Weights of a small GPT-style language model, trained from scratch on English Wikipedia.
Size: width 192, MLP 512 SwiGLU.
Architecture: RMSNorm before each block, no biases in attention or MLP, untied embeddings, capped logits.
MLP neurons of a small language model. Each row is named by its layer, matrix (down: output weights) and neuron, and shows model dimensions 0-191. Each number is 128 + 24 x the weight over its row's rms, rounded and kept within 0 to 255. Numbers have three digits each. A neuron's up and down rows have the sign that makes its largest values positive.
A block is one neuron, or neurons of one layer that tend to fire together. After each block is what it responds to, as a language model described it from the Wikipedia text at the highest values.

L5.down23:135108136108124118130141086144093128111147112160149139101103111152119201124135123179136123119150138156108096133094128143139144095109134137154097103150109129109110086156126130090124133125129141124124139144088120091119147111125168122096117101080151112111154131185168137174108144139168128146107079152121152163146107110145153148124106148111160129132141146154137136098124108148110139121086152117140155130137095134126128147114106124114147151120133141111149150102158114105128123126090098121108138129095140147135096113199108086122129121147075172165076187182134114123123107121135187159
L5.down133:142141084148131139130134115127156083127169129136150127138133090165147150114122132128102101130117158130132089148147108166154198078100127184149141143096100130162141122134105147115108179116092124142126118153125104138083132144118136116133135097175081151103174134178125163105094144099158138132153140175125099137132126110131132112132140150086117142125157137120114135127098130121130170078118130148115132136126140136096140166102125111080164128129126075142152157149133132139106130135170119104107113119094120115109093142169126125139161102169094126136111069085153103085106127135128118124
L5.down215:100121138111182129075123098177112126181110145151144129148100137079142125097106089093118140110162121120093123078169112095082124154146090117112126132078124143140120130134120094129140099135093132135122125117108080130134157112101126153113117142094143150155140162084126142082186124102089089111124141132169161145153140105074139145149142132131129110148138109107088141198142130107108108138115135098134135135135151126155142155141152156151147143128121103127174128115166146127120132130103102146131121147110128173106085127122135169092136120133114142119109117159096140109125122142135081092
L5.down236:140139119080109100116103154125135132134113088123152133148167124120176126104110111169120107136168098136123142117114084103091152158143102077132130138128111127119103088113100112185137154126139130060166169116188103143098133069095132097112115122101118133105100127128130165142114129137141139126128142134126143160118100089133139130129129135088162095114121134143157135150156121146130127092170135089131105104121152119148131153142134116121112112132163094091159151108093133101134147139111110136113122096140109129142101154120090096137145120129163124121155124137138077113089094088105063074
L5.down277:113109119126100166122128116126135124152135129132154174151082125103100140095128135112127101104173112103157124097153108118143116125150134144141121090127121109133100068104141157136138139096108134150145081144148130111135122136147132138178127133087144130139154137141152085151174156142152148097118176134156080132122119133090133110125161125127107107117166162095101124148152120095117170074124106126135098128122105068107130166082159093117127156099139098165072136117124078137140108120122121108103119138120108132135151110187118114145140147146153169118131104143104165079157144092141125091
L5.down319:157122076099131159102109161126113111135144092115124146098148129119149111137134116113124127101102111121140142109107091136142097139091105087094152097116120118138144092130104178147094074126096152124120132183170111145146127075142141148129122160120140126147120132122119132121120146122145136124117117149114115124093167076149143144127095090133152107110113151151148151151122097115120059101084120154151110097122110170096135101134131113107087157160108147096130135177131166091109157137108135145135118140179133098168087157083136135121105080115119113144119113134153107137164106122093113174
L5.down345:136112119114117113128108157142138150154123139102188103140091135097152142145121116141171138163150125134154164127074155133103131060107141136134170110120111159151104112135116122159116145099112125120152162089110149089159148184127107113119126129130175113086117143128058133139141105141126125142190154105100168149118113121106147161099086130123129127162107137138150097092121136124150119157125160140129133135072103106138138044097150140106161135108125155115121114081135149110129115135138134122155104121156129112139116103114112117121142144143105105068118147136134130157162130082113134127
L5.down359:117116085074127090148145158105132109116136098152162131119136108087151108165111153127135110135113128162112134133095139172174147102117128144079153127119160133105139148144172143136112159077112119167087132123143130102166157087165143163149128136139163149147136105108069156142145103135156167166157165132123154120145124140076107140121095106118100147153145147128118131118120156121153111110138094135132112116155127121086130142144154123123133129147150176161140136137120121131082071147185071135130133122148149125135109154151112101122116090108111109128095165181103133128142149109120144136
L5.down391:174131104148158151141062093095134155161115116116120120154112116124147097102131125100103155099149119144154120136122104119079101136147137134125115067114098115105117107131111139103085104128170110105153119177100150173155091128104107141139164156153102088145157174104118150132155120125138141093131115120104143118151064134117119126123123137136119107118124115133167080115145145154130114095114124141115097126107097123119160112119117145148140142133189140115135153131109120101131148140132143160120103136159181129098206116104129132118123181132149126114089154105145162128132087080138129138
L5.down396:157155143095100119125117158137112119176078131157138124123147172127090112143119133122170120112124141123110073141182084104133147101104111126152128101123071120118140164140114115133125125112142118099137145130128113120098122084138144145099155153103104215134091129110145123157124124093137127179125107099122151132129140115131144159157080101125106160143126128073114103150117125135120128097124115107121135138161096155130107143167114168152138126118117116098101147094074137127168134138122149137088154134103167091168130129126120171099135108116101138103155128115143101106181150140172141134
L5.down411:137132107056136131161125155155168130117099116152113140122075169110145120122133116156153180095123104136082106127090134115147155128133102113097140132133114152143080130088142118153078094061117097111150104147091129100106138124132161115135128134120106094127127109172114157110101101080129098154118110121171153150141115143134120081137110136108131125134105123094128124080141135125121116098127134111125125141110099115144112184099123149084125145104094145112146143164120093121126161137133126100076126127125113147127174118154110124120169125084081121085113137119101102125134106104140092154
L5.down433:111162154139122113179126186148161106074109125154110076112111135143106121094091136115107097145148162111162113109133141117104107164149128156132162122156145126119139097119166116182139107098118134115125120131156167145080103149130097148126149142108140125085136120176141152117148126122129109124172139094087136112113115131092103116122099133123106114113129103077130129154151145120102127088129147101118135111096113148112142114111085178084135111160147116114103108146141130186112117163149125154113168148151131131150138081160161136145120136139137111171163150124145152096171138093110090122
L5.down445:110127105152098128145154115131162121168160106132115120109119146095102115122139127132118177099113129119177164139152124098146125111123138125123133122123125081120112170089124120126100172103138132164197164120140109127141114097142136102126096123135146149101140145169136123120108131117088126174111170103112157134122122131150118126075113123097136147158135175159142146163153110145092166147097134111114131142131131174120113151096119153134164149151079164148159117137102153106107120146178133105128147109123152122113156127160191090114126132130081154101136178186140135103141136127170138097
L5.down479:101138081072128116175119135094075128127132094133146137179104149082140118134134118147087149072102127098116105136122123134128135130125102156146109109147140104117149094144084130145133153098130125125133124132174168137118115126132161145125173139120156147139120130126140146091128161133120077105113164143186074139130149088095112112085095176147117144137146150132108121094148106131176139125124155141138166146127100130116105203130100100114089179137128145095115131136123108131092115100133147106128089116143120130119119146128099069112132127137138149115145161122141119159127165114142152108
L5.down482:113121062143090103136129133163122123191097130168137168172120122175121110139151093142124132164114119112087109106131134100129111119127125118092151117117135140135120118150174094123148101121114136144127133151150110170116103117149079166132109090108112127136110131131092141122147097109179110119136154120141151144146165116147123148138133096157126146153150172133129174114149108152128120040106134144101097123125097169115149137135091112137112106129099112142121141099137094091124145108119163136134114144091137159181114162162121163124106100130133166133110147101176109137149130174145118148
L5.down504:166130148107091091149129148100133133116089086135151144121134132134100078094100119106160120122167201154159110138147082137112106118150108158127119103130118127113114149162080132129159122132107150140111159102126088160127117101101103138141141163115098117132133096089105154144076112124129106125110127108142163114147167124179115128113148125105130095101148126107116172093117128123106128131152142159110120160098081092116113128126143118146098109118210113114174135124139118130154151121147142132152100110112123140084127099097114148137139110104134142124178159091118091126135139096122089159
Description: Word-initial fragment tokens

L2.down383:161117107073134105133121115122166131135149109197138125114101107131117134147115154110144150105168102158150119140138146110122109146119112119123121149117125146148110122145100155116058156126147106120155114148129150133124114127118119136152154120099127115128128163136140109121142107123150140113134156138165142165119150108128161129136151170106163134105141146138143108163111161117119161120151110082197129159103126157122143102145140122115120118158121096101124136165116134144146137141180152139130120129147188139109075202122102179133109166162103192145143145130134133124122062115140153070
Description: Sentence and section boundaries

L2.down297:166138143097123154107119133100126153154155104129183138125132127144104116145113115155117127123108133130145115182136084148185122125117173125137094136085163152129117104153132128103107134140117118135123129129139075118108123117077158111158108164162166125077168150132105150113110127110132148154122130079132154117104130090142151136163093162106191095117109126110121159107115132118137165131133129086156130131108128146136117122046139071117126111135129105065112151127130099148129114135154144111149136126062145118142128165127122119110091132144138125138156139137166161107116108093140159104
Description: Word-fragment before fixed suffix

L5.down10:089114104150134129131122164112136098131132129145094120111116063161149148170121128159137126110106116110139157103143109103092138138169149130113143117107059109142133130147139116100117127121136109088136115133147143140110105126157130167083178159168122167130144120126106135127182108126170150113144131107077113098111122135141142133129126107080070103161134167139121122140087157107103128129161139143150139126096164071106148103146121079137130099117125139110155122158066133143177121089126125102148122163106131075126126157089132164117158127097130143110144100162123106126130136132106148117
L5.down21:171077140066120133174110110153103118110181109163149099180119071080114108093132122100130085100144130126103090108120126134115164139125114164148083134147155132175168154149129120110105124113136137124134136147161139099114110102111118140109100122128096160117155108122171129162104130124129184092144111129124134157109126137084135147118136131170154115126128152133191079139114112139111125140166130112132144113166133151148111111110113088127144087143146109172148144130125107137122133097153110118149110106109148131126116165137137140120149112150151100101157090089131136114128152152084110150
L5.down44:162103124136108113136114075126093126123077114133141173133124097141121175163113135149154152124125121125161119119127107138129130172149164167098068117126122135106121137111102126120123129128119168147134179123177138162106133150097144193142119127173168110154159155119153159137132154107156141128096120133192108100101144145158167151102107096099132097129145131087138126111148100099121126113163119115077065134125160095149117091098117102137116130122084115106122147097147135129147145145139117140112145138144126072159134131164150111114162120152118126142144120148123130180135127145146154114
L5.down119:137117089130121151137148128097140123131108112131126109131137128113156126132101121146131151121116127139129132133103085079079129143138140121124114138134127126139148141124138152120182112101108122065121139114162125125142124127126107123084107120078098138178124110150089087114167110157095118117102131145156147122073124122092132130133132072107134137152133164162158158113146115118079139099124145143107166111094107160131103176122133150111102188110126116112157125095172129158125147127096150092063161130111139143133127096157134094106125099129086129093190115114138158096082150151089118126
L5.down142:145134152170122097108122140141106120149163117116148158124163145157136121127122157115129136112142104141160123127112165098153163148132145098129114100176147086131124105132092143105110134137100178088144149198113119115146132157142134060121135112106130118090101120196124176139093139126167132107121119132123118121156134126117113134155118103111100091131164122121121113102089160132109094081120137140116161129103108131117173117185140139154121143139107110112108190105129135182116132141094140131117129155139114109081141124093156083127082128091145091136125137122108136113162140110095143157
L5.down146:154121142141095137136128131124102122125104106139124152097106110099125129077108148118124137115144104120120142157175136146090095147147126133053159074109124132126149127140111125134125123073094137161139135181145170116114114127144142153119126107106098133151115098154166091071141125116134124107149133115098114111102124116129081153140099141111097107121136125160128113150130141175104078146173119142128188137123113147086132133127165130114165135121113143178167112163091147166125118162144155103109131152145108112089180110101083162139127113144105148095096136145145122108142120135169132094
L5.down147:094154085106167150118097111136119121170136109116137138120096103125123141105080167139142153116119128113127137147162090159135142102197137134137103132099136086179123123138118151109154155114071123135084147107144105125158107134134146185119123143136144137102154143106118174116089089119122113119165144136128115099087103095139176151114129095111145156126117134147136149104109135114150097192129118118120110134139110127191148094133100103156120097105128089118140154100145114149112138176130111103154127154163103145156112081120117146152142133114096165100179108130122138102151137128132119127
L5.down197:086164163109114165143144157157144159120108161120161121111155146174110160102130127144129119101141156125160100117112094122117106086118128111111143106089130132080104183090136133092119141113140119134102143145093145138124131100112216113162115165153128152125129107106155114105134117125120110175133142133120073131132148126165125103089145187116158162155158153110167111130139140124087114153108113132146129100119102145138135156119128134133106121124086138114138116130119149133162135109103098153121114129120149152149117178138134157147136082125127105157103127119154200154126113137127155076
L5.down224:141129123070163100094098089142151120104127119131189106148110112137114120115138104106099135112089111137186103117102092121138118152153107103130134118169115117147166135120158143105136183138119136134145141093114127164149130136163172096130106143108128123135139158134118134118108134110184129135109096125102108124131121118121133148169090103144142167172118171139096135086118081152120141169100097128164123094115103117154152093133146138115161097074112093160154128113150124127138121121103124132167143137181132159144151107106149159127117137134129084150078089137127169153118125105156140138
L5.down248:138106137111098150134158133130145089139118148113144142166150127122124188125146108156126126110173111132122150136157119131126091130096123133093168109134142117119126143141116131115113117124109188120174146101160125180107107094128131181166175146102146112117146117116098134100138118111131127093070112153064133068144155173119152137118122118140152116117134117102196125125114096125127137098110188093147114125128121145119109125103116118116094117133116170141152099158146109156157118152100161097128128126103151136110156175160128093096116110140167114083115102141103151170118129138150139123
L5.down332:139113148114155144168067136072112134119128135151162159140119071133122142115137139073110122123128140099069129121149154128128115132100118144119086151105113158121153160116101144080121128122136125076168084132151126124156147101094157098103118100153116150148115132126123151149127136084105136061155123083121112083152166114100189137160125100132115094120149176134132153144114100086147163141122151140130159144128136157163183131109109142157119119096105119146112168140129160131104156122156131110145124162125093116135124113137156132148111134128152142120133143124108156114159143111150094117
L5.down379:060122165094123124140148105152143112108092180132132102140145123103165133087089149078141137097094142159150108144141181069122134091087152145067116153148128105119114136114102123122144146106076126138124118137119111117142152123122081126120151122117151121143133134130128100146116082124126109140104106134133106150152165136140140163127110173114152137163162135139094140159129120114146144168143104136149107104153122173114115152128122165128102085102131143132131094132108107080146169164114152135146134113152118176166116149125082102160166120122116109133153119113163151103146165124155131123
L5.down386:128122192081143123113144157162071136142124152121106118101110147086133139125085115129174104110113127085130112161133097151130158120088112138137134160116139085162132129112107127147143099117141151156127117082123109149116109101145070110126070100147102144089129110132115125140131142138098097144073158157139145120105123152135092138139092177151113099126101125097130073168141124112125103130110167182134151137174132109117143124134122129106097131124105123119109149114161129146100128109115110060128100112131128115121143108120130103148143079172124115139085119101134155136100157152109140139
L5.down413:102047125146123154114135137130127147107112147118124147126131156122131089104135135173113091160144160156168148157134174136116127127122091122122100138112153101132137128081171133113094172114144145097162145095125110184080125079163126142160161137140127125148160133153091117190106110155153075118105171127135136150117137119112123159150122139157147136155169093119120157155136109142167095141087084095118101128148174104127104156154115101155135110130132147130124125124134126150105128137126147174128160130142132135092126152070110114146102134120169126134130127119156105128097126129104115121
L5.down469:136118113155073153113124089121137106105061105133149120121136124105144124148161141111165101144094128116122087116154122155110090116102165120130085061152114113137127094121109161092108130152152171138130164094161102148154128087125133144131115109171152155151143133160151159170174128152114136148143093094126137107084115108127111129144114120136123114140149138150118124148152101143156116140138128134111145107119145141119143117134130096127111141157140111129126138156176150145137141162129117158096133147177073145115136147130091098130138129125121073087121122121078114170191103156154165137
L5.down503:104107066134129056135132124113131149159180178112107143152151150108137106151127119141105116148142101147141126186125123146114134104143140125102144129129167134146149140132130123120147119099105132095086087140078106099129116155145100089116145142115127193117130112112093138112135141116144135147121127128151134171137151116161129109102147123095171161103157126108123123136109086119087150152103096098156165179133133139174117115184063080127118147134124138128144160092129144162121113182148137129143151108124129115111127109151123091108145109128125126131087143137168099122096143125128158103
Description: Have-forms and auxiliaries

L14.down74:112107101093084119116092145120147130107145139147155119167143137104101133109133109137122085133138086132137145191076082147083153096117062130187104118101134113130119156099081136126117123134111134140144098078156153139147140145147136130131078128113116161130170141151135121082161138150085118132103148157155154088171103136105167119100139130107125115103116143139126113148108144157129091110149114113115136109128145158154146135114094110129211150133141143109122147172147104111106144179136175112104151104122138094122125140146154147135126097125123138112103136099110126139140131120158135128
L14.down90:136111125142131154111127096122122162175102140160128135112166159156128140155172091115157144129095131193130154130108105167101146145102108119115070097088129124103124136150108110181123110111120111124114108138104121133086104088146142150149121146113117106160138116131158121133142162059123106160111122117124148123173136096069155160095131132130099151134098105118129145164159106184109122114152106100136158129117112121128137129125119084118113107142112103111100147182149133090112140133110152135105133138104143117132108133128124137183127101142181123091139128111146138158086137149086088157
L14.down144:113101131084122174126134130113096138141123148141132108130129111131161119147125073116145103107122079128155130137072127127124139129105150082127136125148176072128139137138129146093116146122104118117106110128069123089138136157139095133158125125135083162100079159114111099158116196087129112134113116119149173140133133168127193142125109138136114135161125166079091143114143115085185157091127120131143151093131157118150117106133169132096170145135114117134150127160146140127103119130133113102131177152117137116108128140131092149101097146153120113088102107168120146136105123142139105151
L14.down310:139104092081137077140126120058106114085129151133149146134115109149123108093142148144138149128137114146172119123090140121153130122109152125175159120084153087135119132104128138126131119116121155145099090172135167166101082105125165109134072118053170132190150134142116112146150154084139139142177104123131166118117135127139132110116171093142130152122136164112168135149120118096119123129130118092155158137122141157113102113159119122093134141121161109146137176126127148129131137159112135158103162162146128147091118126131083128131127132148127142140102099145110176131100109103131151123
Description: Word-start pieces, months

L5.down2:133132156160107096148135126139177156088102128135105119132139151089115145114126142116105138121115158128167121109101066105111125115110159173140153179141149162117119126122157122074107157147136110132183138140135147097099117116152115164158165121095097152137111152131154113155111107140099103121123129100060104154122097167135123116107134126138156096136100121091128133098138096113133145141112159099104094104088100114095080157143134136194085128123149147121137114093106105156135145158116104127134123108108129157158122158142144160130141127185132115152084079148125141102145137135118142130
L5.down52:112160161136122117169139118138110163137099142114127168139155099176120127115143068148131136093125126111109112133102076124132114110100146114125114106138141120120112113142159081097110140092131153145132112135147135165134104116103102116117129103148177121167111159133136125146116176135080150102132147128139118137112087168135149125102087197101176150157160144097109127126151105144088143104142152122148140123170126127103100121106155087116167099087157162129149115137153106103162130133080167163091129154116130136155137147135107104144100116144123156155138134148149109157075115130157147091
L5.down151:165135126113090173121134156183155094144146157141098127140138088094126125085160123179143164068100137121165145090165104122145122142159158161116073159138125113098153142131143135145120125101141111139171105094124127127100145141128107125143146144090147128112125166142132143131158128154180146148148155132091119133131132144146103127145140110133092126109152142136133092134142144127123150117147119098109194131114145112134154155124128144198118148154161120110129137107124172130144129162100145069137133149073102143102132140119131078153124073124129112132108147132134144130154132152166105105
L5.down175:123092111143146152144115166095104140112140117154128121148071129147130158112102148133110164166126105133124095115133132099148146164101120117097120107146138131135072105120104147113135139105127161139126116137125180106131113173121179106126130097161040155137122149172153153148114095148138179131089102150123100130123131150127123140176150069075089097116085135129150091149096147155078158126131127177096136118132113130104114176093133130142152130101128132118121127122127128120154154160151120082112120139123138177114156121139162098115106131160130115120150105115119130138114140115150135110
L5.down201:122124095153095104166098136133144129140151111119139155132143133139158129100155155140152152092126131129179142119112137117123131110146112145118158087116147150142138168103141150162103110172098119106145121068092123117105133169107142172144110130146113147130150112094114130146125155195115106078135102150122124132163073133112101118109143119084133110148132134122169156134063114156097156116090151159122111114152124093093121136111082136118122190114123126092105089144118152136158139121093112099112119136117092137143096116134081095157106145157132135144123134152107161101126125066145144134
L5.down216:125140103089147131107097116130159131170085097166117123134116185132138147146135137120129129123125111059130162105109154169142136101111129164111138102081111124094116122185133172161134186132112123137146069103117129128147090127145136150143137128130132104147116109107163150164114118144139097115161144104137131128120106103113082108118109133140133109129138117099163134102129105125132102129100142116116112092092103164144127156131141126163152182154109192149090146132135163106134103097119066119105131106126165142096118107117108135124096119098190144138140126126164142104096106152136119136
L5.down231:171159103141137134135108112104143138121086129145121193108111149154121128114153133101092124100097122151107120132135145139090138118181157193113121135181124118145168121152137123146123135131126161180146112110113130085122153169143116161124143192144124114098129131141092118147144110127122138121137165102136101116105104155121118140102106162104165143133103117090148070101094122126134139109130130149105151108124111087132109139139110106151067118144090100112102131133139155125113131110146106140128113134168096160156128107140077155184084100132132165099145084167123118130109144113131096128
L5.down242:129141128141156117150162136124152126118107109115132144124164146108128205129126151122131125114098160131124140139114141171143147129109151144186135120102104150166106124115095143129131125153116148131094097128130147090130132162137153136110142053169094095150122152132127128145145137115133148134088114108116136140109105124085128148140126100138146099153141151159099121110112113100149140138158122146092130137125116115120168139141099182151157081087121110114149108166111110119067125138141177098115087119141107131124149100144126170129130124141145189088200112144157090082132099166118133148
L5.down246:157097159119114116117179134104095102150113145116170148092145166114157145101116139142159115158153138119120141154124083143131131163118156096144114109153137139137176109111146158106166107131152101133126122130095125153117124118134107086152122118106132120122140115083096097133142123147122143116127174069143117174173104070119104165118127102125123095130126093116114126123172131142124156139151119166135135162120145121095125104123142193104175118125136154148167097152131108115123160201152150129141134169141078136151137125126127130133135177086087109147114139115111118165107108121100125149
L5.down270:152097171148127125093154112162125144111111108167102076147137125116174137142118112126146138107162103092150138112092105119159150119149143116142103116123199126128145099133153139163102182096147163157137097156129128123122161141120175160121122161141114078191134135121103107128175136091147138123116103148138124121120108154134135132086152134121140158137119169115106129114112155131139110128108158109132137116112124133135080111138108163126124162155138131172129171093120126114140136169126150089100137126103104122155147156129090148130114101188140097161177136119112127159131137130101083090
L5.down280:104133117106128110131154139180158113139171148090124134086177135099142125104132109142119179150131099147138123127175118128093112097104138176128156151118171103119161189147175153085089137103124139087133123131143130137095141142084130148106122142126136137098093085148118156100136128121123174108099133124119088119091117122145150150122102145143137116108099114101142108092137089144099110103156122142081136145125113125120111137137119150130090122122151104102125151130183153131124139110119221097147128134138138130099135142160154123133099108146142129126075102135118096138078126108121145126
L5.down349:111102153170154138143139127112161145127127129092113150117163123140154135107155121109133111106197141144173098172122178178115109120125138126136184091105148134143142129156116120164134128120175123136104125093128115152124102080122136124136070134153112101119162141139111114148180082140122151113140150111099110173143109098150118149110100133119153123110100093125141131147107132119169125099115182088086143116129137157109150109140100141132111126148117135107104146118077098148159138141154173112168115132134128099135122086101164108143140096112138113147127080101153111092111153120138174143
L5.down361:107143101159138124150121115106133134107143112142101122118162115132106119124106152100133140130138123143152121161137133122123132146147109134147134172132121153134134114136126174160117143139169136163119142117121122178121134143153128142146109102158122134165112136137170138113127128070142102148132169104096139137099159106093151127094120092163142130125101125136119155112118095147119143136166101111077097068143071117138089152139148121156125153131137140167038158127145120126084149134146108131127105116115113145072124112173189114117123166117109048112148123141117181115144125097096110127
L5.down369:116164147162153086119142080095116131145153175169130099101136103112113152117124148084130133142152125135126129115110142125110125165166135120127106110187079070131106132164093119122137111153130148140130126137134139162070107171106127085099114155158161123112151131133094099140108143114150152171116148159121111109126162095135091145139130120142124128144123092117105112165103146136129112123067159135155122095137122158099136120101132119171111144139113124071144132117176120133116147119141172117131138146111145101134116172138172104132132159117141089131092157116103134160132102192144109126
L5.down394:136107142086089119149137139155113126100136138122107115145152133108147145116133157146143098095114110132164154117083185149129153058072144153122102127145127124105166113124129170145087084098110141124147112096139143136113141125135125108127139130099127140140168117150139120148126131153117115111118083184130147077119146117122078108089104134161124087118148136118135148155127156115128105118131156138114135103107106090148138078110154172160158111140122114129139091158099146103097175150152164180094123137132109100081116126092137098088133103108102138141101118124081155114107160136131121143
L5.down442:143121097130101115136167108134112118110119155123134145151127124148152137107155118076120077153084175121092121081161117124085138134117144157099146147121169108148136081084134070131125116102151115108134146126106131147098125103121144147126123137107120127141110162175146105094128105148119122147164111126130133086129132149128114182143118128117150077130146138077149112147109073090113105070190133155166101137114175122147115099141149139133100152153124142143104147134143146147107161158143102074097106130106122142138091124125167105077143128160141143141158104114139117119124127144144103125
Description: Title and sentence ends

L2.down34:138093117134105082093185136119162144152099132139157119129143128131120152137097110143170130135121104129133104104160160145115115129091104115115104136104123114132100105091094125106119142119154151111105123086099139149119125187115154129118137149124090133093135108112084106156108099132128124100125145136180106121094182165108108140107061130100140108109100159127160186130153156078098117120127104086123118114088165137129135170140141128106130118150139145117128107171133075146112147130107130169085128152128103123114105103117108102139139100148145148126141129113125140108119097121186092083
Description: Mid-word pieces and "had"